config.toml
n_layer = 11
n_head = 4
activation = "relu"
qk_norm = false
parallel_block = false
init_std_down = 0.00669
optimizer = "adamw"
lr_mult_qkv = 0.7
beta1 = 0.9
decay_shape = "linear"
doc_mask = true
MLP neurons of a small language model. Each row is named by its layer, matrix (up: input weights; down: output weights) and neuron, and shows model dimensions 32-127. Each number is 128 + 32 x the weight over its row's rms, rounded and kept within 0 to 255. Numbers have three digits each.
A block is one neuron, or neurons of one layer that tend to fire together. After each block is what it responds to, as a language model described it from the Wikipedia text at the highest values.

L3.up89:132141135163095155117156156148134134101169148147107143112141131139114080135194127126149078099155105104109113110102120145143133095133114147156159102121212159123193119124112135077137183111146156179131116089072125113110097148142097118086144154085155185110058123155120120145084105149160188189
L3.down89:147094107117138134136119164107112110144124157142147133078155124148209180126135117140139145158112104112139170147076101128181156097168158138179112174173173119125081112151110097123135126150127165107086066130086152156149105122095094094164149142070114100132123159086119139058120139121114187118
L3.up136:185185132143140125151140195139120150156164136176074116062134189101122084141138105136131107149140098113096142146086107136125144115124097132124157123116157100155119137047122092112129087167139102158156086110107093144134179181174121157097209137084147165106115133098144110094124142091087119190
L3.down136:158105179104148042154150120092132094103099127099062106121145133119114187163118118117106109125147128157137115136146134147215086119175106182153133106175115118235139117130090071056166154111136141045095114121121089089085094152140177139125146134097131195138142078122123153082116130114067130100
L3.up418:128085191172107126110147140098140161132175137134125154129165094221115149131132098113149079110205117125137115123169088165101103135191105185134165138110192138062200136115176181092132138136166116126140085075142096198137133128078127100117105123090165131087099115148164155125062105136120192144
L3.down418:098135119122095095103134201055089134156090126108156125072105072118145149183086128176169087200136129107108085156132116142112112113113174107109092120147139146170109101119061137125120106131151150136161068134125154136134144149088099107162156159105077149086154180082091138033126126114162161118
L3.up931:111147085095093123093157164153104133124140150165100137132124120128137085118146112146134108095136104125103120088068163099141140109123113182135180093152211132143126136126145103062163170124225111169165135116072144093168165144157126117109178160104116190103104097100090134082112108183171155148
L3.down931:118065187154101071153164139177140118119109150153095127127127164168179136107094114121105159105131123121150168159116129148186169124165095136107093152145168112119099134152117153142148134160169105098155137079128129140161098142136168133127146110062184153116116155082168111078145137125123164114
Responds to: Ending pieces of common words split into fragments, in sports, music and biography text, e.g. se-ason, d-uring, rele-ased, W-orld, compet-ition.

L3.up95:130143195091089126142177133072132156104107141141184150104091072046104121152172127155090085121155187084132125094199159112138130138163131142172181096133160138146112133032116107078117096134153133139173112124184122162100172171155060111101166095105130161113136189128166121084090086144164151165
L3.down95:090109152162169126098161166146121149115063068184109108112154133060051201128151154116150177111198124096108081102145167157114151121109101093074138133161107205131130126040130184166159163124124079119088126119091075104115129170102113143127144171093157134116141141142144157101155116105090183128
L3.up280:131150170126146091138131151139142157092130139131078143118110174154133147133170123044141115100168168154110149105157140119117090138206170179113097135214162089129120114090128123090174131165192179121081118124099078116126124079114128169135102175149100105111168097132190088110096091112143144115
L3.down280:108080137102090152167151079057106139153131119159148144198164162145109087103126150153152106054150117165118106149145131079134116116102136137107108122072094104134117090189125112083148142118163132158144120108151131081144132141123173173109141130165118130148191113128175152131127140129172120099
L3.up670:131133150123114092177096097130132177121163133099148151101165157126112168155173091148055125129131205207123097107119137091104063175215171120126163146168196140152120144134162133102152152123156151151107111125119078114105160131149125124162103158133085122122162100130150093122051086164128150148
L3.down670:167023141214166090087172122152086120121142118135102185127148130140079114145140126098103077065138098130152094120171133101145167151113159156136151103119127154172157110152119097122118173154131185145123134187139122151102144107188101170144129133169140104123176116147150101108114166139094144097
L3.up932:114123171089112114109136181141053177084127112100124165107125136158121138153179098168107062109227118129142126113187132149112092120184096172135192056112165151094125139104104152093153137157196128151157112084124082152132113134106143064107119126084084149159133159136142121140070100158129120157
L3.down932:109117087112128131117134153131121111079085139174138105116163168135167162176144164122103168082145109129098079033164139173088171120150141143093171121150081154157069105072093133128119208158131084118146119137152166129137208159071238106176149169147124126185123145114130096122122151110096100093
Responds to: Tokens that close a word or phrase: the -ed suffix of past participles (characterized, titled, recounted, aged) and punctuation after completed clauses or list labels (periods, commas, colons).

L5.up4:131155148119092146136112148105193085146114138108176090098172092117125084162135131202115072118092103169078203170083104164073073150128181122165155165107120178151135175143151118123145142121156144129177132160070108117131163153120145108103187071065097161077140168137163121125104126094140186127
L5.down4:127106146204093155092117132091168163106119094146109135148170180062062162055132133148149101124131150132155129142137122183120161138121125095143116130077142130095151091103141114105139150188120127149190138134142142171133099115130173115091143088162186133144071151140139131073111120167182180137
L5.up463:102148072132154088159128117183166114085149145142175110157161165099096052145142123145124140104145135138088186167124087134110061156180127096127137066110165088150087156130110109098176124130110104112125142127161136151205169162144200151096192148173146165123158113156181063111117119113124086140
L5.down463:193210141129088167104137157165136091119152125133113191132103148119146179085129115095130141124144124101122112085162142112107118158149147171111149082112125103131155123132155123084119137162128135144158138178152119177125100079137088132158060150120077080093109124116180126086132102089140158083
L5.up491:089171115148101155172122110144147115138060134103147064124199125109090158143111086166135107128135140200159136216115137146069175101113130145115178122157130129143150174134142120100129101154129120152127066130097096119090154158131125078086155108123157147165104129149095111159115117117103164116
L5.down491:187180079174156071142157141075053114200132105107108127125185117092139116158121168141114151114105132055093141118141116120168149149126067152079133099132114138062131116153124144166144108137119116130079106111176145095063136107144077194183150117175148132133103132130124044180122144117088197084
L5.up573:147139155155172123129138144114129147067151114124153090176115149112108078157120092105149149115181095126093140124113147140125073167208139092124147090094165095130187119127070160097174062101170121111137131093147098185123202098176136153154141151130104151117132106097167067094127120168106145152
L5.down573:135086067161113134107138111155099161129121149116114098145135085125113048155145154112082110133100143089120132146143141143101095119137106183170166146173088148145099112159177083151120064092141113132070066124092139055148094173119134127084121132120133133182085133149101172148116100115128139148
Responds to: The word "the" opening a new clause after a comma, especially after time phrases like "In 1903," and "As of the census," (the school, there).

L5.up242:130117134151118181073122146156111138112117140052119121087174154147125085131153117169151143132156111132112175126196150141155147139109141143151140127140083134056096115119124139144160106112155143150171167178126130128149183094123152131133069120169119112115234132131125051115129140155080217132
L5.down242:104129155134149125123100151064173170161118126179139130122132133104149146023149130147140069132115133108140159175149156180057135112145109141114130147123127109125108057104124162095099216126177119153115071132114115107129068159174078149102215110150126125145095149160177163112110154132164160147
L5.up359:111162106228130151115146169145194144160170150194158126127140118109113128083137154131162107135127080171111144170132104124157137183182086079168140139122175096120120143032088103137164176165164119121119092145123074201145115089144147113117189147153077132120127189105140097099135134103134129161
L5.down359:138120134110117104138164084153084152123132119113151153112095092166115142183152075131111181131148148065093102150161131052101135094083155142102131140136073174116104114125138132153127062079077177101101141160144114054122178192091114122169090099108155199107125083143149174142112137146105114088
L5.up594:114164101141098176113127118191133133076134140123072122121182100129174151030160132098137133099185124171121168129123146085152154138118126118165127125167170112109077174095090095121183158190185135120081095088172085168127123113123139125103114110132070146091138161117165102111112082111106185121
L5.down594:138106162085154145164091142100144153130143169155104166074065166122077118163125110105148111166141183134112136083115055092107108058139129122136169186176052173119170062089175104111151082166146134076118182079131112114093152226119143131118099176157146119140081153143221167137087091181054118120
L5.up601:118176105104118130103136181130065159094138115108134089149091137133180166096144139046116148139142165146166159094201113113133095117087153158112108124214136151160097161115088132122171103107105123087106111135116165130152133112094089165201097147177132119168162108139158164102111111165169185113
L5.down601:063079126155157123117113149106087141168086099117134099134097126117129097064086181180121132126174128110160164150146071135102111117134195136098089125149141132147212090062105157065113151140138105139158122102148128120117104142133119111146180117107105122125097111119186165109118136130108091181
Responds to: Periods closing a sentence mid-paragraph in Wikipedia prose, right before the next sentence starts, such as "buildings. The" or "injuries. During".

L5.up307:099134148126173140118092116091134183126127154166118140125178140111079144148131114075113105138142092225121122122170193140107137141153159186117136159145138067081129137145076132100139141148166177153078099161119115110132091183129100074137128150133099075098165142123122128157130119119102154177
L5.down307:134144087143115104154115068205101151111112146109158142110207111133116160164175140096108139129118087140128138107173177153059095142130185158171136121126128111129168105154101145132063108069125137156096060192073057090176154165125090095096138145128152091147132129133144175162135129168172134059
L5.up338:130152131145179162096099167131076114152135228140138101117084152102138132119103129142123191147157151130132139128119120134073121173127163155170162080110108122143146191112149106072178093116185158131142115095149158130081108142126129064187163152136044173175042105110138131116124105153125151094
L5.down338:180079105120163098144108152148072094119098138125106163151136166103124143139113083080105144147097090113137129126142148131076154140139146167082136073144086113107134132179108163140138131074205127124188110143125143069073153120152132110182161172121170162120112135130157126123130111123105108161
L5.up724:142124122132133166068133126184089147134071135185112049142156132111135138080114127077131113138195103154108152115142137110127060076134203145122132139128164104160145148124122160091169163095169144164079153126106152089069204141126064104157125178142154143082134129113200126147120135195099127114
L5.down724:138164144092078090145161096160090062151095109081112119105197093125127138086088157102098165140084136081126124151201080091062126146060102135097161115144068125198075127156189105165145116131153145139087152142117093173104203078080097115150124107093102142136114135129122100166132124182121162097
L5.up885:187143122084112154149120116165115087130137223128160082140092096145106116132127078133112118088142097174101183145115135135133103143135177152178130089140141096122200094122164138098195201162163108164185114118077127094090146146187128101098151155109068125137062109170123140115111126153138105106
L5.down885:177163161158049102091071107114105117156093171110120128135187099092120160087197167169157166153194078132130116174113082106127161089123094111170147108170108162166145094114193072109140092106146141107116155153137079156066089140129119115100092126167143157093088125163087124159138158130134155131
Responds to: Words opening a subordinate clause after a year, place or noun, mostly "whe(n/re)" after a comma, also "that", "after", "during".

L5.up71:141199109143090125139117183129125161127096171104100093108064185131102150053122119038117174109153195119150096181079131151076097192108132169154140118122079127189119163181092157114150168166143100055100080040158159125149150140120102119166150147120126124165029103161143169063105103109126141108
L5.down71:123076105152218120125167206096142114089175123166110160090119110125095192124124097176123098131115115159112022151108147157184160203211059134153127148108156143106151109090105123062127140182181136149144140084162141121056063114122106132118094126146130135108162138106139112076130093162122078176
L5.up568:175216123116124137162101156208080112085028154099124092123092122131182135107146141136083195119133113143131160133146144147075062123109114124115154132124095134158181143200087173113111177122123113159093051073072167098163172133075115167164123128173107134116064093121144190128121147111123103084
L5.down568:068214110152103176079068159148102150141102059136075128144164178153144164117118096129162125116104126130141129175161136130111157159092097166060124126095126129112143181140098121153146126112127198133152087157108127089157180122163131112094185063130154144105114111138055177109119147117145127099
L5.up803:148183137125074110111104154115101144120086147118110093105075179145137162061126122051127182122176170151141134128099088138066089186114149188168145127137110134186111107149093173126186162132120118075111082024153128104140155145084142124170152130160126124148048098135152141085104114177123168098
L5.down803:169061137128170169095129135142141093104148116163155153135157101088170198129114114173144095101111104154133079103153129157167129148176101146181114132153117145125165101050099105126089146159128111080156143104097124134129132116164149170140089132200136158066096145091164045169114097174128115137
L5.up966:168139129108104120167139117214118101100132137103136142095146161175119155120206130096082121064098209112106120129156123091127131134136168106105173157130077134117153107167143109108155118129121113115149120156109052104129137145130110146112116075139075168137127079165120160157103011176107135140
L5.down966:139160100127108130136158080135156082137094095137100099105149175065126141144106121164131147182111091147087145105134105168119093126097105193134106121081059134190110158155158175050071073110097123150108133146136114109146166115151086152090159171140170121149084138109170112099109163114140118098
Responds to: Later capital letters or a hyphen inside an all-caps abbreviation or code, such as PGPM, EMI, UAV, SM-liiga, CP-70.

L2.up359:179171193122129172148076134164129136095105146104135122098130124139160138109176112102091128084168136142136184143150152136057131154130170121150145103116197100131196164113153137115193154135166043124136124140106129112126153113079097157166169115143149158096143172159148127125106099140127166119
L2.down359:164170130158080170123102095097114093173186171156196132093152171123148167121145163170116127117122124143131148145156157129124091115162083159112147120102155175157113094106117134106129154111129150125118178164106114106188125109153100107133091165083109139086146112161154117125129113091162141089
Responds to: Fires on the article "the" in running prose, mostly after a preposition such as of, in, at, as in "of the Wind", "in the drapery".

L3.up266:165185069109090145152112143126216129120131174154084082097152078115098142112122115140133139149120104126111108130132107116184078195133133150100189114111137103111102206021115129100156164129129124163162151153145117131094129155114159117056175083143134158181185116151149100211131122150118215122
L3.down266:107129131110123090102095174096125073081056132111098129116070168109100154129128124102164188145145145124126128141176092175110048110144138110154134132107113112124196122172102084114167154154120160094116140117161118150123052083131146134085051142177100086164066129146149142118130125117116137088
L3.up414:203207119119122094180136119175124132143107160123128065102157106121156049159117131106115147122147100149112170125101143151057117126120169138094127147127154145138149199063103127134164155118151066123165119125110144080126203118093123102094198126150122162126113166118167091117125122116043165090
L3.down414:146180130129055122152117155125184063143123085102113130112190107115116130127116169148105142128116162086143154085216092136092157116095106158122176147093123196159133123100151106126148097129147123111138186129083212126149120145055116133175095019149125145142111123143138052126118123149143161062
L3.up837:075110109126120070125103127111100109081163138106143117098131129168131190088126170104131128137182137139126084175112119182157115142182122019164130158151144079130135135143158131106169109096167134177126147124103088153059116159117079160136192056107125153122153118132108106163128129100173137186
L3.down837:149189135076120145153140152094135175093167097065089107123142117141141175140138159126114082133109105111106131185125162154192172148134139046044172137118080153073110157085105089110124114141105050125143091105102119134107135142109170166075205104143142149121052173134135133117138135091136181107
L3.up1010:143174085127140119093147184203139154158126168106071109000127099105145093145108124086141130131144182134140105149147099123128096128106107108142133056162164094120107125135142088100178164126213118126160138101090118197093157125136127113174170125166127151130103200135133067165127077089126191124
L3.down1010:142178144101087120117146123154125088127100091104134161105137104120141143127106139103146121113131142138135116127105071100047069102079223151107129092093090179136195112188120133122167115116151117113076112148088177103132097164140135058137131165159120131150172102141108086135134116153133122100
Responds to: Mainly the definite article (the/The) after prepositions or opening sections, closing quotation marks ending quotes, and "two" in census "two or more races".

L2.up612:093138138073088140167082115100149089039174117090165151122105116170132131123225118107078117079143153166142155127171138098133111146144153115181143122112140095120153115146166142112140121176199156082111091116126130136144127140141093134198117121142103138130214128120121134110007054122153074136
L2.down612:189139129162178123098116114116117095173165108127142111119118143126126082142105170102138165179169106112122138123087141116186104057109102153146048073156164139163117131074095134181160113109093091108188109116100188118142143108131171085093198114137158103124090182102144144144128164152142172130
Responds to: Short word-start pieces like f, v, wh and p that open a common word split oddly (f-iction, v-isit, wh-ile), plus bare space tokens before numbers or symbols in tables.

L2.up179:143112080137112139155131123172085128176152144123123132086152130147131079164116102120143125132170148197109110184061144152092136122193103142115160169088135121115177130073087152080171142157141084122130131078088145141041123076110130118116205144050135119120096116101155119117121130212123098150
L2.down179:062113154149148096187062121191123128145127087100130165150139109181177065162111118128116136143165155146156145114182048098136192124136142151154092167088091089177147079138127092136088129143134165108143115135128209164068157129030114140202097093114118171140123142111113092078131141082114094064
Responds to: Mostly the preposition from (place, origin, start date) and of after a noun, plus word-final pieces like -hed, -ased, -uring, as in publis-hed, d-uring.

L2.up609:103187183141154139148126150121086124129133174110076100111136179107132110123121126172130112127141114131119169113135212161060125093137151145149161134159113129158206149111148111085160101136145139115166108202120190108119135045132153111176083116176126150140123128149129117095120109178068169114
L2.down609:147064092132159150136137138138087133141087171125120133161103138064096140133109092147124117144070124097136164134126158140141165139138142164138101111120089175089122102093150138115127101079163218092135135191099173106082084117127160119190075168151100132105118115114133068148131125159123105123
Responds to: Boundary tokens: "whe" starting where/when, or but/which, opening a subordinate clause after a noun or comma; also "|" ending wiki-table rows.

L5.up265:116175096163095124144153160182159162073123131152103125121131161170119141165171122082144129081141169204085102128156114158045120158233100136158158144154181082099106141114095174091121057137185161142143089114123108189171147139115139124188184086127083125133156158121104079118088071135131161143
L5.down265:100137107105157138166090108130092106150118139151098175170162126125126162115114142075148084133101107076172081130125198052157183162101167179138094127143171065136159128118161059100096127169175149117118096098174099040092118111116096143128047147120177158128085152135078200094121148127084110138
L5.up392:150172086150104164172119140127144141114129136149059096144135146151166141158141111142132145114120133175114095136126171121147165166160164172143155102098182112069110167091104136105109134143144144160125091086146078107085168070141107134158136135100155103128070146127097139143107119149059190170
L5.down392:121113115168180161192112157137119107153040106117164126150137119153124113137088122076152164125169180130121087055127127091129139140161115104098186102115168171074157172100117117040101140189147085198152116127122188124112170133095113093107142090135163141158108098162061143092138163187156194146
L5.up529:128168110112105132163115160160129159154118116101153118153112208133146148170118098064131132127117115149135135159145142129092165132170134134121155123138146130037123144161104190108104059161102072147104148112083074200053176173135110121146141160070154165119119147136105123169112097199117216140
L5.down529:151126133143116077161050200133128180093138145102151147150094070131115150133111158085127142121090159106147119181114153168169170157146104095078155097158159142082132068120132077102199105160140102151100129111074176133051119122177123075174148113142197154130109118145139101155132124128174183163
L5.up987:135127114169118130085115151140183099091153134118058091102141086143160174172162098129119172131117151139134125133164192123115145113161218154175137069110222088134113132044052126109076102113123162092114154085156084147149164045145094142183113131116146137202175151183098123091116138120050131162
L5.down987:122110155167162103133118106086193119085098064150149118146114111151148140077112105061169123115139098133163125122116115129146130180117114220135113138076157224106077179109118129093125122178167192140150156139108095088118159112146087081154179090099125104166138093100127121071127122137130111156
Responds to: Opening three-digit piece of a year, such as 195, 199 or 201, mostly at line, heading or table-cell starts or after an opening parenthesis, plus lone leading digits in table rows.

L3.up100:133089166129134089090120171159089066122073104139085169144128087122138185113142116122090102130183207094153131177169102170113110122142149134128131132140134139086140075050164163093107120111237147094176137112171065172074083086131105195160155122136098136129113174105123129123067096128132153133
L3.down100:128093120121173105088106225107092123118144165156132137101134112147183203096124126121146134143131182137117099131152127127148129175090148131099132135104079158095106088126094084089119113091154121132153189128111150097143147170172208086162170093114139149158157159159136138143124082072173144160
L3.up103:090156131188104063157130128105163120072182139128070123117119141138106167131151102120114119084185135172130114168135138162081145146166159139162154119128237110098150126110082188110150159125124140149161100077085095114110170086115131114138114148070140130147127147141141168133070076182136202155
L3.down103:123147124135116119166125155132159062126113172133143126177066113145119163141119042159147166109183148088131098058101118094117094091064137126136143118159177158074163162137169149087134100143153132135139109038093147103080164123107154128114175129081173153110077099129148158159115131129110157071
L3.up224:114145113166120121076170143153099137090145099130073141094129138182138143122161091133114125110127091112107100149120130147082119136143122102137164113169109152137147119117135123067114120155186121130197136099103088132148172073139104101147110121136121221122113160087120157109096085097079140114
L3.down224:163119070081138110090148123077087071099191039164156166167082074143161128172116159124135159102115095156118150084127171140140138045133153151164154075075177149153126128094095160129080129087108134147080147155144102086162129100133143154168082143203127159113106098091131110122135128116123143156
L3.up898:126140111149115142128163121124136196068155087133078149083175121141119150136137117133112084092121100194127117089169162145107108136150214118160144110091179113083145143075099171072149173122167208151207079094137119101125213074193109106143105148083132160198133188102131147091077086155084153154
L3.down898:135133099156127099142148122137164049117135114171167113111105105139078181181094123117157196127115141072119114061152119096111094102092142087094141104132108120072111187097145110107122096176128172107124134105129123120096106142134138139126142060072120174120073128113143158159125135150139146103
Responds to: Opening digit pieces of years and other numbers split into tokens, such as 202, 19, 201 in dates, plus scattered word-ending pieces.

L3.up128:070152132079113091112164150109150158122192144119175132091113130154103134147139121076123109129221184169109118082129131144080061205114154115171156110152133127099113128094148166117125090101198136090109123096198078129127107160147133206214141126114106133155168102159117082135051067106155139151
L3.down128:163170146136106083103142155110119075105141140115104168131071110110097132132143140164143145117131159120130109127107135168145160117083108171168103111122116089142164128130139169114097058070132127145180126161140158137123133076160131111153183131115104132046154124134155077084137128105141161094
L3.up191:097158180096141133141121177104118124152122150150076100123166207096126126112132131143120090128127166139124204107131142150061106120143128116179212122155112125118209143114138127092170075157182143096148121181146158115097109061121133101187151092169141149141147153121128085078133119142088164132
L3.down191:150053106154139159123136171178106157114077185118154139158079125096079135125130101143116157144092113086133160163100164110149200124138146138138115117074107191109095101098149136130112106085164162087078104159055103118085056094146172131208067164105171124097079129161156100147119102123153123105
L3.up423:164163218160109121146106135076143124158180112147111115127107110171157125129163119127130139098159135182090151164084155133154151125135169118221133101124128085172140141135134175117182198160194144113082069083131122131144131138172108119097176142142115125145152130092166081122110104060146112158
L3.down423:164126147101078142139204126202132117068092095142124099115072123163110088164115105088092148150151120133123091146127131116107176087079145094109177126095169165117154064158149115150123094161166084125096128068128200183132148185123071092107206080066139134143042084167175136135095130137134147137
L3.up679:124166135100209091149122123107122114092165205152086082156115151094151118161113145138130146132154152103126214108122175109100130132097175127159174133122105138135171117099121133111187086137152129145120111202194143092098119130109155093180157125163102142148112116120143111105127133122070123096
L3.down679:151063089186174099137113143186102122064100153116104127167130161105109101105117075119119135130100113103141155130161129139088178175140168133144143111105123153131093153088139177143121079072178239095114137166090119096098059105104140132194104131118117167127100125108162075163137109144146082128
Responds to: Opening fragments of words split into pieces, mostly wh/whe starting when, where, while, white; also he(lp), s(aw), res(ults).

L5.up36:164138075169180126123102104165172177119096149144134079122133153129125090074132141139100205121117129134144103080144136104124138146155094120158107105099170041040109153097120129101103144101113168147148141096159112168128149143146138103138138152131145153192156133168151100079111109087145126150
L5.down36:104096151141137151082099115109127150145169124166166127143091131143091128088133078143116112130089119093120129145126121129100122132096112147105145130143136145160161114146136148144109049026124083135099157173097160103123145098178068116146142125137128156166134159146116181117128150104116144057
L5.up501:082157187154157075125082109108172096118114167159145136143137092092180099146162124159087204119112140124154204121173164107115127156100108168153146136158107116135104156163161100141167069133116151126105036138124071102176083216172195132134135126166219130142141111112122100119118135135121177113
L5.down501:115105124123129104184114157124180129143134153126159113121157067132107120098139150115145103137111095146149122144193165114092130137111138132123117109109014088111072089116162101183048097078093111133102150132077144136147143115142192137155125135082180085113166137163125121109120100157093132116
L5.up518:130148133177170111163064147128140140091137187155127080122074136126115133122151132099104132167150127119151140118166226172143161117112164128155130127097125043142108166139105116126160123112125163167108093053061126142178143173141149124152126166153186090108192166104136151150102118088122095089
L5.down518:117103105179115117149121138120167139126124139141161104126118060149094111085158145106145085136111118094149108119193193105185126124097091126117095079154090116149067186156167123186067128087076147144073150107094114164167129133146130147151129155091213116173148184096135158075118147102096110087
L5.up834:166163110139161069133118160137172147072134147083101091168136122127133112099151071125114103156114166138142121166127165149124150108107184138096168088135143116144082137142167102132089085109109187176134112108089118157173120177129136131162141158141171104166152136181148125133123113112117162138
L5.down834:134187123171134132165142123182153054077167119122173166120084095133142142090148108138163090113118145144131138124134140158077148112018162105079134142091096186147069171188151115194083152122145158194125118108143116178133177178172147128124211103072147151106095134140136133113113133120119127090
Responds to: Fires on "m" or "M" split off as the first piece of a word, such as m|edia, M|anager, m|ade, and occasionally mid-word (s|m|all).

L5.up274:131129119165149164148120182128138120122161129126134089100120163142188140141171121159143142144121126156114124098095119165086090177132112084166167133080194079109115187048095150103130146141160178125165102209143120151162164086181089145092151095121150068126122189167157085106119116153169160159
L5.down274:034107125224148164144123118153148086143073112135132116105125144156142097106151120110121157135156128087156125121150086144188134134095097101135135160070078150130129073105159160119090098076102072120151111106130101126152135108128054173103158123106130163125098123124094152158123176081202116114
L5.up536:131142087143133143121147216096122138155188127130069106090130134155138076172190110153132153137133143147111107179114123198138125151122157121150192128136163147147154136075105124123124128135125184096147116164117179107102127195137135116110174083108118114081084131210106092121114140146120132153
L5.down536:136135140153163127089149119159094104100111132094092149130172247132085150129108081174121147112111166104177143145137090112143152129107103104154142176195087144122086136111128159138152146100107144126145211163115101087141094158131067144153134129138109214155115116109143132079123131089115196122
L5.up550:139164134106145124105158120085101154121103114175110094143124149102094063132140115133106081117154150164104127096123122161122099166112123098135145135127141103099173071140135158129212134125155169146180121163142122136113113141150172095070167129152151160168188107195129113137124156195166092153
L5.down550:072134167129157125134122125095094120181128149142109141138181124107090127109149126167122078084162129126147064104152161140147181118055071059108121135111157163137130118160166103160140119145093139154129173124123127138075119104136114094107093124176125181120163146071116158086124136157136064117
L5.up738:143133173108119113144141167116138132141141135153114146117194125117131034157128072183126146118122101111107129177176100182121099137170123151127160122111137136113131140084114109068133110153121159109147108149086132167103148193149183149083142155054133088089106186153142101145115123127151178158
L5.down738:132131140136161137080172107135141129135166102102115166138072108128118174167129125114135102135194161142136111164127176141094153138164083048105149115087117137200095156090121099150148179136085172115133150097141170152128119109169106145148080193143124122109105069134124172063110114075120119099
Responds to: Single-letter first pieces T, R, t, r of a split word, often starting a heading or list line (Team, Results, Regular, rhythm), plus verb endings like returned, released.

L3.up69:116159167114109151157125114132144120111110155101114109108097104188076165146186128104104114066102142133109116124150103060137093138142157067156142152154156135125163121137189079107103140154168115119079138117085083137142117152147101147146116153133084137115117100135129134079113022139167081123
L3.down69:128096120160173096143128169124074087145091103140156126148128145092203138125118127170174113156117097092172117101096106193166184096100097189116089124114138169143141114105135145109145116096128098101100140132139193125116115132170144140032126137119210094133125203104118126136113164091103168153
L3.up466:131142115171142118154087088155135162052173108114125168024128148140140146136168113083062096071149122097149124134162142131126141104176130144118131124195173137041129127104177145124113096135161157123112126098076114139138189183096139180146143113155117152129127188140159089152052085160119210161
L3.down466:098099115109072119117148097109107106046199090071070134110118145103154156134118078162119092167069099121191078098139153098123135126118090117107082107129145151132066154143188078132124160133110095178080158153101153105153159150216157133091177134119142094163114141112111191127137139137150105142
L3.up839:123164142120123128155132126173164185122172108035128169085114115164111186130218146093080147067139136154114112145157129102132110137162164070140172129130194135092159108132163141105122115152170109100113118117119087142157134116131099105151111157147068124093133177153142111120000016134155137122
L3.down839:191081152111173116124158124104115059117102154139134079172107178119188115116058124117187135140078099106139128074094145163157115123123130218128098148114164158126136119113095185174160169095114100153132122166138184119099107142156211137117149138114189063139143169110174114146188179129107187118
L3.up976:135145114159087135145127077136162093076190107086064102119167166188168137114144098124081144097173159110179125154157108133065158170138075145102185120190138103091107114090161180099109072089215080131133144103061112105139141115113172093127101156124140175162073183115157161105070075141126102123
L3.down976:111143129131128128127138120172132099025090090093073113187142130143203124159111120149110079082107171098170086132124121111152095105100151143043109110104142103116109163167105102166118122095144132129138144140136139150113133172100184109131178095131155100144133112138163163094140147156158136143
Responds to: Short final word pieces that finish a word split mid-word, mostly -er and -le, as in Command|er, Cliftonvil|le, Sept|ember, care|er, peop|le.

L3.up79:103144154112131147143126158091140163110115127132148139103108126122113144082155116108118137123139113075160199150164135107182166164144143107119205125116088098143107139078140141133130081112142120117135114071151026132124099182109147214103145116136144134148177172126146138194108077089126210115
L3.down79:108133189067122170119152091114182075201163110121154132083115143124165147146137122058164146189113148113138147118075121049139105130163140081124111119179036147094126136093120122126200161128106162115115113141107106146217129139125131145064136139189147087169130160157173158123124128117099162125
L3.up411:184134110197199084181095118133198129123122180116145036140097149114112090145139120104088146165114132112106118089159173160137104108110115111088130144173113118150110146120179115132130110141119126111123143099108125146195109128135141161094140143165185106133168174124145047152125110104089113102
L3.down411:079075132167158088181125141098162114125151116109161131141078095143059174093169141132169148138098113097150098120196135099164138126087114137082084099088059106142085091105184101203057143088118134100087161125120121165181130155113131151164162136072152100123176140124146136087107149104103099083
L3.up547:151132140160108131177107128120126111137124168130148135110134150188216131145172141078096109124156134139146196136135138127126133131156139115108172136143158086097122124023139145127143096135140083096092100123125100139109101142046151199124162090087115182126086202151159093186076102118121150158
L3.down547:149100116144143138155154157104108094127141158122113176168084156136127123163125164057134125207133150105131119071149101053153156130140138102124164164145132135143060156077133150124085138077128098141130149132153091054113137142132120088151162103085159162152108143140168080194125143118126142128
L3.up610:124124141123110142148135139121158108116157164184077087088154114119111091137133113148123162133114133091135150082161087139170185141119066168115200142126108124162143121087157126131114088133142117125145122120116128166107142147137098171144149109140188170182123191104138082193127087120067131099
L3.down610:146128152071148057149167159093168133121146107111132185157160124103106071093138156145145109135138129144158159174123092150153131176120099108142136190119093137085147086089139155059151107126153087140125146159097111123104045186099131154050140087119142093085115068169136096106106139121128138136
Responds to: Fires on a split-off first piece of a word, mostly m or M (m|ost, m|ade, m|arket, M|ay), sometimes p or gr (p|ublished, gr|aduation).

L2.up1004:088131088140136145219099117165140128103158114098093168129167157171071138128140122112085129117131166201105133135155190114041082120204143127198176115099156114089125162119133189070109144140197163175133126098152059105140152116133146128126101108100099108159162105125104119109038063144089106108
L2.down1004:113112143161206101156130130117116090115080088126169178106165127151131155141108103102132167119167124037128077069144117087136055104092146129105129089114149162096137170100173109077099132159141119133120157066142149105095181108130114105148130132078136119117132125178113169112155144180141110123
Responds to: Leading digit chunks of four-digit years (19, 197, 200, 18) after "in", dates, or table cells; also digit pieces in coordinates.

L2.up551:111141113125119138157090108136162170045129100060110138119122088180166159117211115089084123078138158151146135123138128092100092186173160058126130093136219093115173159114131165103135160149200181125119068159138069116150145143144121101146110120141102133116132152171132129091017018145152125153
L2.down551:147096130182167081143154122144096102131103141130149104161134217131158094129140121145145107168145081106165162154102157143133145146065108214098106188124136145124109120151164150146145085093148102148136128156141155080095128127099129163086147090135246134162063159082174174094115123139104152127
Responds to: Short subword fragments inside or ending a longer word, often names, titles or tables, such as Bonif-ac-io, Beng-al, Command-er.